Weights of a small transformer language model: MLP 896 SwiGLU.
MLP neurons of a small language model. Each row is named by its layer, matrix (gate and up: input weights; down: output weights) and neuron, and shows model dimensions 80-175. Each number is 128 + 32 x the weight over its row's rms, rounded and kept within 0 to 255. A neuron's up and down rows have the sign that makes its largest values positive.
After each neuron's rows, "fires before" lists the tokens most often just after its 100 highest values on Wikipedia text that the model never trained on.

L12.gate646 [134 108 167 152 104 124  71 123 141 154 100 176 105 161 191 137 117 131  85 142 129 175 102 106 162 168  99 134 172 102 162 194 145 132 109 167 152 108 106 152 170 174  72  53 114 146 111 153  93 110 108 138 139 142 114  81  70 118 109 119  53 106 135 171 149 133 132 125 102 145 142 103 122 118  91  62 105 119 152 123 176 101 108 119 135 169 112 111 160 104 119 164 151  91 154 134]
L12.up646 [177  88 102 156 121 120 140 198 148 139 116 125 172  62 157 161 126 102 139 123 141 151 184 117 125 127  63 183 173 162 192 163  78 132 145 159 127 103 140  82 187  66  80 107 143 133 107 110 155 123 168 140 111  73 108 106  90 137 114 109 112 137 157 109 149 161 118 134 113 107 155  96  83  73  33 107 115 123 109  90 160 178 176 112 104 148 171 130 115 114 121 112 129  92 163 118]
L12.down646 [163  81 140 122  69  72 118 106  84  57 152  88 141  80 125  37 129 110  72 123 101 157  78 122 191 149 135 126 167  36 120 137  97 108 172 156 174 116  95 177 116 173  97 124 128 124 153 168 121  85  91 137 165 150 116 118 113 139 104 138 124 123 108 151 112  91 107 102 137 149 130 154 125 196 142  76 191 160 147 141  75 119 134  94 182 136 156 126 171 147 165 132 122 101 102  59]
fires before: "9", "7", "8", "5"

L3.gate131 [100 126 110 132 160 107  95 109 167 147 126 141 150 157 129 152 114 100 111  86 136 122  96  91  57 149 168 106 173 132 149 125 105 199 151  72  92 123 137  72 115 140 154 128 105 149 108  98 148 159 175 104 176 146 134 132  96 155 153 116  72 154 166 139 115 172  74 121 100 125 145  90 156 118 153 170 129  71  62 123  93 128 149  84 126 167 108 137 111 155 103  91  60  72 108 143]
L3.up131 [ 90 122 132 139 126 140  59  99 146 162  86 111 110 196  53 153  75 102 114  67 118 116 142 115 102 164 162 108  93 128 102 199 138 107 130  90 142 112 110  94 124 126 165 124  96 129 143 156 155 179 148  93 128 161 111  91 108 155 183 122 102  91 151 133 165 127  82 108 115 113 133 133 135 156 149 135 150 123 118 156 122 123 182 122  92 164 144 108  99 153 112  74 112 122  59 193]
L3.down131 [114 144 133 117 136 108 143 149  99 157  91 126 141 101 137 128  99 162 144 177 158 162 159 149  91 106 122 135  84 142 135 151 143  76 131 125 197 136 136 113 133 117 177 155 146 116 194 136 117  87 155 136 169  91 119 111 136 153 150 176  89 103 139 125 108  75 188 138 179 101 202 128 175 134 141 148 149 135 179 157 152 129  97 139 183  61 110 119 126  92  92 109 169 152 107 133]
fires before: "\n", "The", "===", "H", "D", "In"

L5.gate38 [ 98 143 151 117  36 117 178 175 129 111 123 135 127 114 142 146 173 161 215 116 163 149 167 146 133 124 150 158 183 136 138 118 149 136 150 116  61 127 114 155 107 160 113 132 152 163 141 178 145  96 129 170 100 107 156 121 121 113 120 139 110 106 149 117  88 149 142 136 152  98  88 130 100 117 115  74  85 160 154 112 174 137  83 158 114 155 138 102  83  83 119 162 136  90 125 146]
L5.up38 [152 137 121  84 135 186 164 143 164 132 118  78 116 142  93 192  94 183  72  98 142 159 181  99 119 171 157  53 136 101 154 145 125 103 148 135  99 167 130 109 140 124 129 117 185 170 127 125 115  93 156 156 132 114 115 158 134 130 192 143 163 158 151 129 168 108 186 116 134  99 133 132 170 131 136 109 181 155 146 132 171 124  83 158  91 102 118 142 114  83 131 172 188 123 115  78]
L5.down38 [157 119  85 104 121 116  87 123 113 137 134 149  99 171 140 163 125 139  89 125 109 128 137 107 158 108 149 160 156 220 141  47 134 141 124 142 142 172 147  54 103 126 167 132 231 172  90 109 149 186 130  95 172  88 120  51 110 139  69 134 127 133 127 155 167 157  77  67 161  90 152 112 150 166 116 147 149 121  94 132  73 128 151 127 120 120 149 195 111  96 115  47 115  92 127  48]
fires before: "ing", "er", "iet", "ed", "e", "ab"

L3.gate595 [114 143 102 108 167 124  78 116 143 111 131 116 168  81  27 124 196  96  57 116 122 134 180 101 134 118 110  64  70 153 114 188 121  71 147 120 113 170 105  79  98 106 114 111  74 119 117  96 105 156 172 183 176 102 178 106 147 188 114 148  91 100 153 169 136 137 121 114 154 131 133 141 104 136  90 107 124 169 107  89  83 178 154 114 114 166 144 149 189  71 116 149 187 186  74 111]
L3.up595 [139 141  97 155  63  92  94 123  92 145 142 111 163 100  97 152 125 175 117  92 109 116 122  96 156 123 135 147 154 117  84 133 162 105 142 136 154  99  94 107 112 115 124  70 122 111 195 131 124 123 148  90 132 133 101 139 113 162 123 127 132 115 106 136 121 155 102 116 141 136  67 144  87 111 106 143 153 127 154  87 198 132 157 109 120 152 104 104 135 168  88 120 126 137 137 144]
L3.down595 [117  74 171 137  93 129 178 130 105  99 156 102  86 132 117 141 164 126 123 100 115  77 109 152 127 124  95 133 187 140 144 168  63 140 134 129 119 203  94  89 139  30  88 165 180 125 168 122 122 194 141 152 113 126 114 103 119  98  83  90  53 129 106  99  99 149 151 117 151 140 127  95 135 152 120 102 173  84 140 171 164 200 130  86 115 113 108 137 115 103 115 120 151 118 136 131]
fires before: "t", " -", "ts", "f", "i", "form"

L11.gate842 [109 101 133 143 169 138 111 192 128  88 157 124 138 135 158 124 144  81 125 127 122 117 118 157  50 182 114 151  72 116 134  91  59 170 102  79 123 130 152 111 126 114 169 178 125  88 140  96 211 111 183  86 141 127 101 166 151 125 123 102 137 109 142 126 179 143 106 103  77 100 140 197 117 115  93 129 135  75 113 139 106  88 107 129 102 125 170 116 133 135 172 147 161 112  55 119]
L11.up842 [107 136 117 164  99  47 139 145 151 103 124 171 134 138 104 180 129 146 172  81 119 172 139 132  61 115 124  99 165  97 112 124 133  59 114 133 188  64 141 126 144 112 180 148 133 144 138 140 154 165 120 116 144 104  85 150 135  98 187 139 120 128  76 135 174  97 154  78 146 120 148 221 125 106 110 153 201 123 110 104 131 111 136  97  95 182 162  91  95 130 160 117  85 128 130 125]
L11.down842 [148 207 123  84 137 118 152 131 137 113 173 100 176 127 151 133  98  88  97 126 122 137 136 112 120 128 128 169  72 174 106 154  67  68 117 147  99  96 157 149  75 122 124 131  80 162 133 147 148 155 176 103 120 101 114 159 127 141 140 112 186 125 202 121  95 118  87 127  77 142 187  81 120 137 173 103 161 140 154  89  83 146  95 153 120  59 176 117 150  71 125 106 143 120  58 125]
fires before: "\n", "The", "-", "S", "==="

L12.gate720 [167  83 140  42 143 128 109 200 124 132 137 126 146 116 123 114 192 116  72 108  91 157 164 150 198 107 132  94  82 193 154 114 118 150 144 153 110  70 131  95 136 176 168 154 138  78 148 128 201 180  79 151 120 107 161 138 155 134  87 164  92 164 138 104 175 107 129 161 145 139 197 182  76 149 113 136 112 122 143 135 132 144  49 116 157 160 111  39  65 141 148 114 130 147  62 119]
L12.up720 [120 168 123  67 129 150 156 145 102 129 143 172  85 124 108 120 184 146 137 123 159 177 129 118 140  80 125 127 151 151 142 156 130 171 118 179 163 128 119 137 134 130 141 167 162 165 179 107 116 127 179  89 147 169  96 135 177 138 124 141 166 163 130 145 125 106 150 139 143 104 157 107 134 131 136 133 156  80 188 143 189 117  99 102 107 190 108 138  88  91 148 144 127  99 135 177]
L12.down720 [ 28  95  99  72 154  86 158 147 151 142 154 168 146 179 177 141 142 181 104 134 136 166  91 212 144 152 129  67  91 123 116 119 134 107 153 187  86 139 120 100 125 102 170 131 163 141 144 133 149  92 147  79 147 150 165 131 145 111  64 124 122  86 142 184 126 202  93 113  93 166 126  63 117 135  77 104 103 112 147 134 125 123 130  58  70  95  65  78 163 128 130 162 106 117  70  70]
fires before: "ter", "t", "ts", "ted", "ters"

L5.gate37 [ 90 110 127  79 129 155 153 143 132 103 195 149 108 106 138 185 131 158 151 133 129 102 140 108 120 125 122 150 107 155 125 166 148 128 195 118 112 145  88 147 172  99  82  79 104 125 145  83 127 125  88  94 143 113 114 145  76 222  63 103 108 155  89 158 134 106 130 157 117 143  97  78 143 122 164 102  85 163 116 148 198 101  76 117 112 108  86 135 123  48  86 103 103 160 103 112]
L5.up37 [116 141  80 146 107 117 124 112  86 128 116  88  86 120 157 154 139 136 139  99 146  96  68 140 139  95  96 136  89 141  90 110 205 159 152 191 114 125 121 134 155  80 106 106 100  98 138 104 112 151 136 131 126 152 156 124  63 140 164 138 139 151  84 136 173  96 136 198 117 133  91 130  97  82 137 131  93 106 131 133 219 148 145 140 179 145 188  89 145 130 139 124  85  76 182 147]
L5.down37 [144 131 149 179 155  87 158 127 116 114 145 122 130 140  94 139 119 105  96 110 169 183 142 143 139 177  91 161 161 100 174 160 140 165 100 170 174 125 126  95 101 142 107 137 125 117 100 114 157 158 124 123 146 142  68  83 170 110 138 148 117 177 168 135  80 112 142  61 156 138 174 211 115 125  77 140 115 128 128 139  43 110 116 105  95 187 117 146 115 113 135 175 196 100  44  79]
fires before: " |", "–", "5", ",", "4", "bum"

L12.gate442 [ 96 124 172  67  98 108 156 163 103 102 115 112 136 105  62  85 120 129  98 127 115 131  72 155 102 145 125  93 116 136 101 146 171 116  61  42 133  99 118  69 101 121 141 138 118 151 161  80 144 119 120  98 165 114 122 179 120  79 153 124 132 125 177 120  82 141 142 131 139 126 133  89 108 157  71  87 123 147 161 176 152 171 154 141 154 168  97 101 152 132 113 166 100 105  94 160]
L12.up442 [153 120 120 163 144 146 117 159  91 186 168 103 136 127 130  57  99 151 102 153 146 144 191 128 124 157 123 103  97 149 105 146 126  82 160 134 114 115 133  26 155 157 122 144 118  89 191 105  89  42 119 151 201 203 132 148 138 160  95 137 118 134 144  74 132 106 107  85 110  82 158 145 114 121 132 118 178  92 171 123 120  90  78  87 119  45 125 104  71  99  66 117 161 134 140 128]
L12.down442 [139 139 129 117 151  89 138  83 128 126 130  70 165 186 121 112 145 141  68 158 134 140 146 142 142 143 130 122  94 111 115  94 132 172 110 148 142 118 113  82 113 114 148 141 162 168 119 175 205 131 118 107 124  86 143 166 183  81 109 148  52 110  25 170 142  99 191 109 164 134 129 104 173 148 137 118 154 138 164 175 148  86 125 144 123 135 154 147 126 158 157 134 177 136  78  96]
fires before: "ed", "s", "ing", " the", " to", " a"

L12.gate472 [ 95 183  65 124 170 128 149 117  59 134  84  99 172  97 151 105 146 107 145 114  91  89 142 130  54 130 183 145 122 117 133  95 146 140 139 122 162 133 102 176 123  66 122 144  60 132 101 104 166  63  88 136 139  50 170 176 103  72 111 104  84 202 134 144 126 115 121  99 172 110 129 122 115 128  98 124 135 186  37 101 142 163 172 157 130 119 110 142 132 114 115 126 113 167 137 120]
L12.up472 [200 105 107 101  73 149 173  64 109 139  82  70 161 109  78  91 157 121  88  93 116 129 100 147 122 135 156 179 164 182 137  98  95 171 118 170 109  74 156 143 156 109 140 154 145  99 161  83 149 186 169 119 118 160  82  40 103  88 109 143 114 120 120  87 155  95 168 146 184  89 119 166 141 101 107 127 154 127 154 145 103 144 142 146 119 123  56 102  84 134 173  96  78 125  54 178]
L12.down472 [ 90 155 123  94 139 175  84 132 146  81 142 117 165  95  66 121 108 127 125  45 120  89 170  89 105 101 189 118 129 112 145 123 124  52 122 115 110 196 105 116 131  84 120 118 158 135 122 110 168 124  54 111 185  83 119 120  46 128 138  98 143 172  71  89 143 125 135 183 105 126  94 184 139  73  68 185 108  73 127 145 209 151 121 142 141 116 116 151 168 150  85 173  46 120 214 142]
fires before: "il", "ild", "y", "z", "k"

L9.gate229 [101 126 120 103 140 109  33 133 102  77 166 161 130 120 105 100 183 131 114 121 135 107 160 131  57 115 116 131 129 187 150  92 131 117  95  73 106 146 114 128 163  95 163 136  90 122 145 104 104 182 146 100 179 131 123 139 126  98 175 130 136 118 131 138 168 109 102 102 126  88  96 181 122 100 191 181 173 192 101 110 137 120 173 115  25 145 169 121  81  59 146 116 160  96 133 138]
L9.up229 [152 129 125 134 178 108 153  87  99  74 107 128 107 140 177 112 121 103 110  71 156 177 163 190  79 142 150 132 142 109 111  50 100  91 115 167 162 130 205  92 131 145 104 138 112 112 176  95 188 166 121  88 123 172 165 174 107  86 155  88 170  48 174 127 112 156 137 123  94 189 203 196 145 123 136 124 104  62 122  95 126  81 138  80 130 130 112  83  53  91 116 135 175 117  87 121]
L9.down229 [ 62 129 184 115 127 107  89 109 159 147 176 146 123 143 111 167 130 137 101 154 128 139 104  72  61 143 159 142  90 145 150 101 118 140 116  81 119 141  82 142 124 123 136 107  85 105 137 146 111 151 135 133 194 114 144 201 157 164 124 114 141  80  80 124 150 165 103 144  85 135 124 132  90 125  87 135 106 118 133  66 146  77 144 148 110 158 167 110 131  67 111 157 164 140 119 142]
fires before: "\n", "ri", "rib", "The", "6", "-"

L11.gate415 [126 156 123 144 152 138 140 109 147 143 124 125 123 116 167  89 159 125  75 125 115 153 109 109 129 170 118 141 139 140 174 138 141 149 130  87 154 118 135 122 124 182 140  57  82 117 143 111 142  84 131 172 157 132  70 119 144 132  92 159  36 119 135 147 183 127 115 150 111 212 113 125  50 113  76 131  92 128 122  76 192 127 132  98 143 121 110 119 115 152  75 100 103 142 197  78]
L11.up415 [134  75 110 155 160 107 139 118 132  95 108 166  51  77 122 147 122 219 118  49 137 157 143 146 138 163 139 170 162 123 172  84 156 161  61 180 155 151 106 115 134  69 142 169 138 149  94 125 146 122 135 128 170 130  62 107 129 122  90 157 142 142 172 159 202  99 149 104 153 110 149 124  92 131 124 188 115 139  99 123 178 156 131 144  84 212  61 113 118  88 100 145 140  83 146 102]
L11.down415 [111 147 125 136 132 137 149 127  40 118  53 121 132 152 145  39 161 103 171 114 137 193 115 150 166 205  92 112 159  95 172  98 128 163 153 122 138 183 145 151 107 134  86 131 162  94 139  86 122  86 161 111 139 145 175  95 121  86 185 107 128  73 113 143 107 118 120 111 112  83 111 105 139 185  90 155  92 142 152  89  65 122 133 137 136 125 144  88 123  89 206 199 166 128  84 103]
fires before: "2", "0", "7", "3", "8", "20"

L11.gate429 [143  93 144 116 104 101 180 148 103 157 131 101 139 128 168 114  75 154 169 163 132 143 161 101 160 148  76 134 116 155 121 102 120 113 136  89 136 122 112 113 189 101  97 116 103  72 133  31 149 104  96 194 109  65 117  68  96 117 220 133 130 183  85 162 160 100 165 155 154 165 188 148 160  78 119 133 101  87 150 137 140 117 100 134 106 118 142 125 131 126 137 168 113 147  80 109]
L11.up429 [165 157 123 100 127 115 148 114 151  92 145 103 129 131  68  81  74  70 130 112 102  86 151  78 131 155 161  57  88 104 119 123 111 119  61 128 120 156 113  74 117 121 141 130 184  93 109 118 121 143 102 112 208 130 111 194 189 128 101 168 212 109 122 138 104 112 191 154 204 111  56 182 119 137 161 100 177 166 125 158  85 124 120 107 151 115 135 131 148 135 122 148 102 109  92 128]
L11.down429 [104 131 113 145 136 118 163 122  36 155 119 136 104 130 118 127 107 141 153 199 192 193 153 154 116 143 129 110 100  94 145 120 123 106 173  75 147 120 124 112 150 119 160 172 113  93 163 116  88 128 125 187  82 112 126  84 120 176 162 113 100 187  66 140 117 146  91 160  85 137 225 140 128  99 103 155 140  54 162 174 138 134  75 178  58 132 123 159  51 161 147 131 125 174 122  98]
fires before: " by", " in", " to", " with"

L6.gate232 [149 116 125 100 115 127  61 106 126 155  89 152  88 141  80 122 157 126  88 164 202 152 171  72 133 105 103 145  96 124 110  85 102 142 159 128 117 131 186 185 180 155 147 103 199 113 125 149 103 158 132 154 144 135 140 150 143  83 113 153  92 113 185  96 149 185  92 150  92 188 161 128  90 138 121  79 135 140 114 125 148 131 104 151  68 186 120 135 124  94 125 114 106  80  62 128]
L6.up232 [147 101 158 169  99 169 146 112 106 110 145 167 133 117 109 109 138 148 131 119 139 131 180 120 128 136 111 108 160 124 109  95 109 109 183 148 127  68 135  51  95  90 115 127 184  59 145 147  54 109 145 146 129 182 144  47 156 127 132  85 176 109 152 180 152 109 115  89 131 136 134 127  87 119  84 169 179  95 184 154 184 165  83 126 101 141 160  73 126 146 197  48 174 181 159 139]
L6.down232 [135 130 130 139 143 186 121 114 129 150 150 119 144  69 175 114 100 180 130 117 111 103 126 141 162 103 105 131 117 214 103 140 116 144 155 115 115 207 177 128 129  49 110 129  74 130 131 125 154 107 168 105 157  62 112 141 111 100  78 118 120 115 109 121 122 126 170 150 176 133  57 112 147 168 110 141 125 234 147 130  95  60 110 139 135 146 125 161 111  87  53 111 106 120 129 109]
fires before: "p", "pl", "t", "per", "h", "c"

L2.gate195 [ 96 161 111 103  97 171 144 180 140 172  97 135  97  91 154 158 145 146 142 176  69 150 159 164 196 102 101 147 138 173  93 169 169 150 168 118 143  50 118 130 110 183 109 158 132 163 158  98 149 125 138 118 166 118 139  85 165  85 172 107  92 157 139 118 136 157 147  88 165 163 178 116 108 137 142 124 110 184 123  99  87  88 190 106 140 102 138  98 121 147 116 111 149 160 104 138]
L2.up195 [ 72  84 120 121 120 159 146  83 110 141 149 184 174 133 104 137 131  86 107 191 104 135 122 144 102 155 115  91 155 100 112 137 133 161 157  89  90  71 143 128 132 129 113 130  65 119 206 115 116 137  81 153 130 171 132 144 103 130 117 147  93 153 103 114 140 122 113 181 127 129 140 136 104 173  81 141 127  57  84 135 111  98 116 127 156 179 170 152 102 137 123 153 141  74  96 111]
L2.down195 [125  66 160 136 167 127 145 172 106 121 141 115 164 109 161  62  84 107 123 121 146 150 114 104 115 162 140 155  90 178  75 173 120  72 176 120  98  71 112 167 148  69 114  85 170 122 131 131 156 130 143 121 121 166 139 145 104  76 127 134 106 154 127 103  86 135 157 123 141 130 133  93  73 135 101 197  78 138  84 168 169  79 100  67 107 134 138 111  56 124  96 190 139 116 121 155]
fires before: "5", "9", "0", "7", "2", "6"

L2.gate696 [ 78 111 167 154 138 111 133 176  99 163 147 136 120  90 179 102 135 162 134  85  42 169 142 114 159 113 148 150 134 167 170 133 163 164 142 126 174 134 138  82 127  54 136 132 115 121 109 116 141 140 117 113 140  90  86  72 140 192 186 132 105 153 125 135 146 124 154 122  86 142 101 151  63 126 163  91 122 122 191  77 146 116 137 118 123 183  97 139 169 151 182  99 149  90  98  92]
L2.up696 [ 71  98  88 122  95 108 120  33 119 151 131 121 127 134 121 129 139 154  53 153 121 168 106 125 142 132 152  84 148 138 171 189 117 148 155 159 124 110 176 160 105 140 132  88 124 103 192 117 160 134  78 169 174 145 106 107 108  93  66 141  87 105 120  90 128 102 163 189 110 105 131 148  83 133 106 119 131 135 113 130 116 133 122 166  96  95 178 146 121  76 130 112 164  97 128 137]
L2.down696 [105  54 120 114 132 106 155  96 102 168 111  82 149 155 131 165 137 138 125 174 104 146 129 145 134  72  74 156 122 144 100 162 123 103 119 121 109 113 144 156 116 139 177 157 156 139 128 128 171 113 112 115 143  95 145 174 123 127 183 130  54 101 107  60 156 189  97  91 165 107 131 147 137  67 140 138 121 154 125 139 170 123 131  88 132  74 161 145 109  77 159 156 136 111 117 176]
fires before: "0", "5", "8", "3", "9", "1"

L7.gate213 [205 128 146  77 160 160  77 160 118  83 125 141 103 111 175 100 138 118 100  84 119 132 115 123 125  82  76 127  79 133 150 104 125 134 119  71  88 128 103 127  76 177 121  80 117 124 128  64  61 134  97 149 115 119 127 136 123 160 188 183  88 112 139 104  84 148 123 163 134 180 149 176 184  79  83 156 123 171 150 154 131 171  98 121 131 134 153  88 117 172 135 111 115 162 108 148]
L7.up213 [147 110  81  76 108 143 123 160 159 125 163 155 132 124 130  95 115  67  42 111 159 104 118 145 132 141  99 122  66 111 135 174 152 101 115 172 148 103 121 170  60 146 134 112  49 186  98 105 134 129 137 169 131 105  99 134 124 141  98 159 101 159  79 110 163 139  96 151 157 146 153 104  80 161 117 151 127 116 130 128 115 145  96 131 101  35 123 172  86 121 167 139 163 155 149 130]
L7.down213 [170 120 126  81 118 115 108 141  64 127 114 142 105 101 163 136 193 102  46 118 131 174 211 143 117 137 113 133  68 145 147 153 123 122 124  66 138 128 145 113 143  57 135 162 121 127 162 116  50 156  99 160  73 135 130  87 133 114 179 147 114  86 120  63 111 192 152 113  78 175 113  96 132 130 143  39 152  99 171 134 114 148 147 105 123 141 120 203 130  81 107 116 101 113 159 120]
fires before: "port", "p", "er", "re", "ir"

L7.gate517 [134 109 107 161  97 131 172  96 121 123  94 123 112 103  57 121 157 145 166 152 162 199 168 113 130 141 129 115 161 145 101 104 128  91 107  97 133 112 142 102 158 112 132 117 120  76  99  79 132  90 148 192 211 124 102 128 152 163 209 122 118 145 115 114 110 121 147 117 136 213 123 134 101 120 132 168 147  67 125 147  41 120 121  86 121 181 167 100 139 128 134 191 188  88 115 124]
L7.up517 [138  77 111  77 136 129 105 172 108 140 125 114  88  99 109 169 128 133 148  56  69 123 140 144 151 185 124 154  90 146 143 142 176 150 187  87 118 156 107 163 124  63  90 142 123  67 118 136 121  95 116 138 137  41 126 167  98 111 127  99 118 124  88  86 108 183 133 146 157 160 152 140  83  60 157  71 121 163 160 110  66  98 109 136 134  97 110 140  84 123 165 138 109 164  89  85]
L7.down517 [126 114  93  97  96 131 197 128  61 116 129 114 180 149  98 106  95 163 116 159 104 164 177 124 152 119 116 147 184 157 144  81  71 121 122 160 160 113  78 120 136 112 172 113  99 130 133  72 176 137 163 196 131 135 176  91 150 185 193 120 171 171 128 131  86 142  80 161 118  82 153 191 107 144 112 128  80  24 125 192  85 144  68 154 101 122 139 133  95 164 128 137 152  82 106 107]
fires before: " by", " in", " to", " from", "."

L11.gate717 [178 119 151   4 130 124  59 175 139 131 124 166 129  49  62 138 131 109 104 134 131  92 158 145  99 107 104 128  81 122  96 163  99 128 132 152 216  97 174 133 178 113 120 142 101 145  82 144 132 167 141 164 144 150  99 141 115 139 114 113 107 122  40 130 201  56 131 127 143 159 137 112 100  76 109 105 125 118 147 135 100 147  78  82  56  73  81 133 139 120 112 143 121 132  85 136]
L11.up717 [150 154 132 176  94 113 136 107 130 151 193 157  92  96  97 121 196 125 116 129 129 126 123  88 115  28 103 101 171 114 118  73 125 147  37 132 137 147 118 101 140  76 199  86  80 108 108 101 113 147  81 105 164 124 132 127  89 107 120 128 132 115 108 110  88 117  90 147 105 137 110 117 159 182  50  90 137  63 161 159 154 123 160 150 159 142 160 143 129 109 138 128 124 134 155 137]
L11.down717 [101  86  94 183 105 152 117 101 154 127 113 151  93  68 174 119 184 172 156 112 138 125 162 130 171 127 168 139 149  75 103 200 135 105 113 154 160 129 101 113 111 131 135 174 108 173 106 120  62 148 139 149  86 153 127 187 140 154 124 105 156 124 123 109 116 122 143  93 141 149 124 106  83 139  85  86 199 108 155 169 132 155 149  60 114 107  88 118 107 122 127 130 124 138 147 119]
fires before: "t", "c", "ts", "om", "ce"

L9.gate373 [177  88  88 120 156  70  88 134 174 118 159 122 137 113 135  97 122 140 110 133 159  99  69 160 105 115 108 157 138 160 112 164 158 138 136 108 124 207 163 132  95  82 176 136 131 166 127 101  40 145 142 167 196  62  98 165 173 115 115 104 131 151 164 107 123 115  89 153  99 157 126 145 160 129 129 126 107 162 115 133 146 187 104 150 112 126 125 154 138  62 111 116 116 122 131 104]
L9.up373 [162 183 126 117  84 204 118  93 178 109 139 165 124  36 111 188 199 103  90  98 203 159 182 142 105 136 121  76 164 113  97 146 153 108  92 150 126 191  99  62 163 176 149  80 132  77 138  97  74 136 106 165 166 138  95  51 142 132 128 103 141 107 114 159 138 144 127 143 109 180 146 161 142 129 142 152 135 111 104 174 135 171 119 115 121  99 109 142 100 158  85 145 168 143 107 143]
L9.down373 [152 110 159 105 143 150  90 135  94 131 106 128 145 178  78 101 200 103 110 148 131  67 159 162 185 106  87 105 103 159 139 113 106 134 110 101 161 128 148 119 144 101 161 173 118 158 191 161 144 113 114 133 140  66 121 167  72 101 162 198 135 109 130 118 157 136 153 135 177 109 147 105 113 129  90 142 139 122 112 140 138 138 145 142 173 125 140 203 117 117 116 100  91  94 182 122]
fires before: "p", "t", "per", "c", "h", "port"

L11.gate820 [144 108 171 174  95 128 110  64 163 142 113  89  97 105 129 163 140  55 102 152  99 114 126 146 132 126 127 128 105  72 155 191 154 145 151 132  78 135  74 117 163 146 157  96 146  97 138 115 195 176  78 104 120 133 112 181 153 110 174 176 122 123  87 167 185 129 180 133 143 137 139 157 155 119 103 196 142 128 160 169 122 215 110 147 101 178 121  74 166 110 132 118 127  93 156 116]
L11.up820 [128 143 135 174  94 123 157 159  91 228 140 163  99 161 161 141 105 159 130 154 104 132 150  86 144 175  98 167  49 102 134 157  87  80 136  87 139 114 100 149 107 149 129 118 114 105 113  82 128 126 115 120 187  75 148 102 133 100  88 112 111 136 157 141 107  79 108 120 137 157 120  70 141 133  68 119 114  47 121 174 212 170 108 119  94 114 103 154 172 142 131 102 187 111 135 151]
L11.down820 [152 121 147 107 129 158  81 109 148  71 109 117 121 118  41 119 134 127 114 127 160 101 124 140 125 162 146 129  91 182 176  97 158 126  98  90  52 110 119 124  86  33  96 158 114 115 168 163 142 180 155 158 122 153 142 127 142 120  86 155 101 105  56 140 125 116 183 141 132 147  99 157 133 160 151  86 116 156  59 156  93 110  61 130 121 140  90 129 164 157 167 115 152  90  98  90]
fires before: " |", "ed", "es", "===", "%", "ing"

L3.gate652 [ 95 188 140 193  90  56  89 135  96  39  72 167 181 172 151 124 124 122 104 171  93  87 176 166 142 107 122 125 128 166 154 124  81  56 180 136 153 109 143  95 100 136 155 139 171 118 128 108 132  61  81 115 139 122  91  80  69 159 128 106 102 132 202 175 143 131 134  89 148  79 124 137 107 111 130 121 159  99  98 119 118 128  84 115 103 206 112  92 117 105 121 126 165 131  78 127]
L3.up652 [148 172  75 191  89  64 102 136  68 140 131 119 140  86 185 114 132 127 184  73  74 138 152 124  48 132  89 147 137 140  96 117 104 161 125 176  66 107 186 138 111 129  94 148 151 112  65 127 146 185  91 125 104 135  97 124 108 134 172 159 193  94 152 173 162 125 138 127 160 144 128 140 140 154 111 141 136 163  84 155 167  89 117 102 145 175 166 103  32 107 158 169 207 104 123  89]
L3.down652 [175  98 102  76 158 136 124  99  51 109 163 138 126 124 108  85 111 141 122  99 171 165 137 180 151  86 120  95 125  93 133 144 161 132 173 133 183 108 136 106  48 129 116 156  95 174 159 142 126 137 130  99  74 108 145 181 171 110 101  92 143 151  99 105 144 113  94  87  63 133 101 114 134  54 159 135 143 165 169 141  95 134 102 101  72 154 127 134 184 115  77 122 136 144 101 109]
fires before: "-", " -", "\n", "|"

L7.gate350 [135 142 163 107  91 134 142 144 143 123 179  92 168 141 119 150 154 138 178 136 128 104 124  82 135  72 108 150 159 100 121 171  88  71  55 128 173 141  51 141 114  48 109 108 128 111 181 108 139 162 135 116 102 104  75 129 104 142 133 116 143 162 129 164 184 199 135 103 151 146 172 129 119  97 120 166 129 136 190 133 190 184 157  77  98 127 110 118 114 108 100  77 122 117 133 118]
L7.up350 [ 84 155 136  73 168 125 152 187 165 125 123  92 111 134 115 129 143 181 150 149 120 109  98 161  22 137 180 133 182 161 122 127 122 212  62 146 100 116 164 112 131  59 104 140 141 172 128 121 167  95  87 116 121 103 121 141 111 100 155 136 147 115 109 136 154 122 150 142 157  44 134 114 141  55  90 123 174 140 110 146 165 139 118 119 168 199 103 120 128 138 150 140 152  94 154 125]
L7.down350 [145 167 132 155 162 153 171 156 115 123 109 165  36 131  96 150  89  93  77  77  92 149 114 169 184 125 128 101 148 158 148  76 100 134 123  99 122 186 126 106 153 127 161 108  89 142 101 157 110 164 120  77 153 170 168 113 116 136 151 135 114 150 174 119 117 167 125  91 123  78 123 157 117 145 142 147 127 113 132 175  83  78 109 107 116 125 156 106  88 113  82 166 165 126  91 105]
fires before: "1", "5", "9", "4", "0"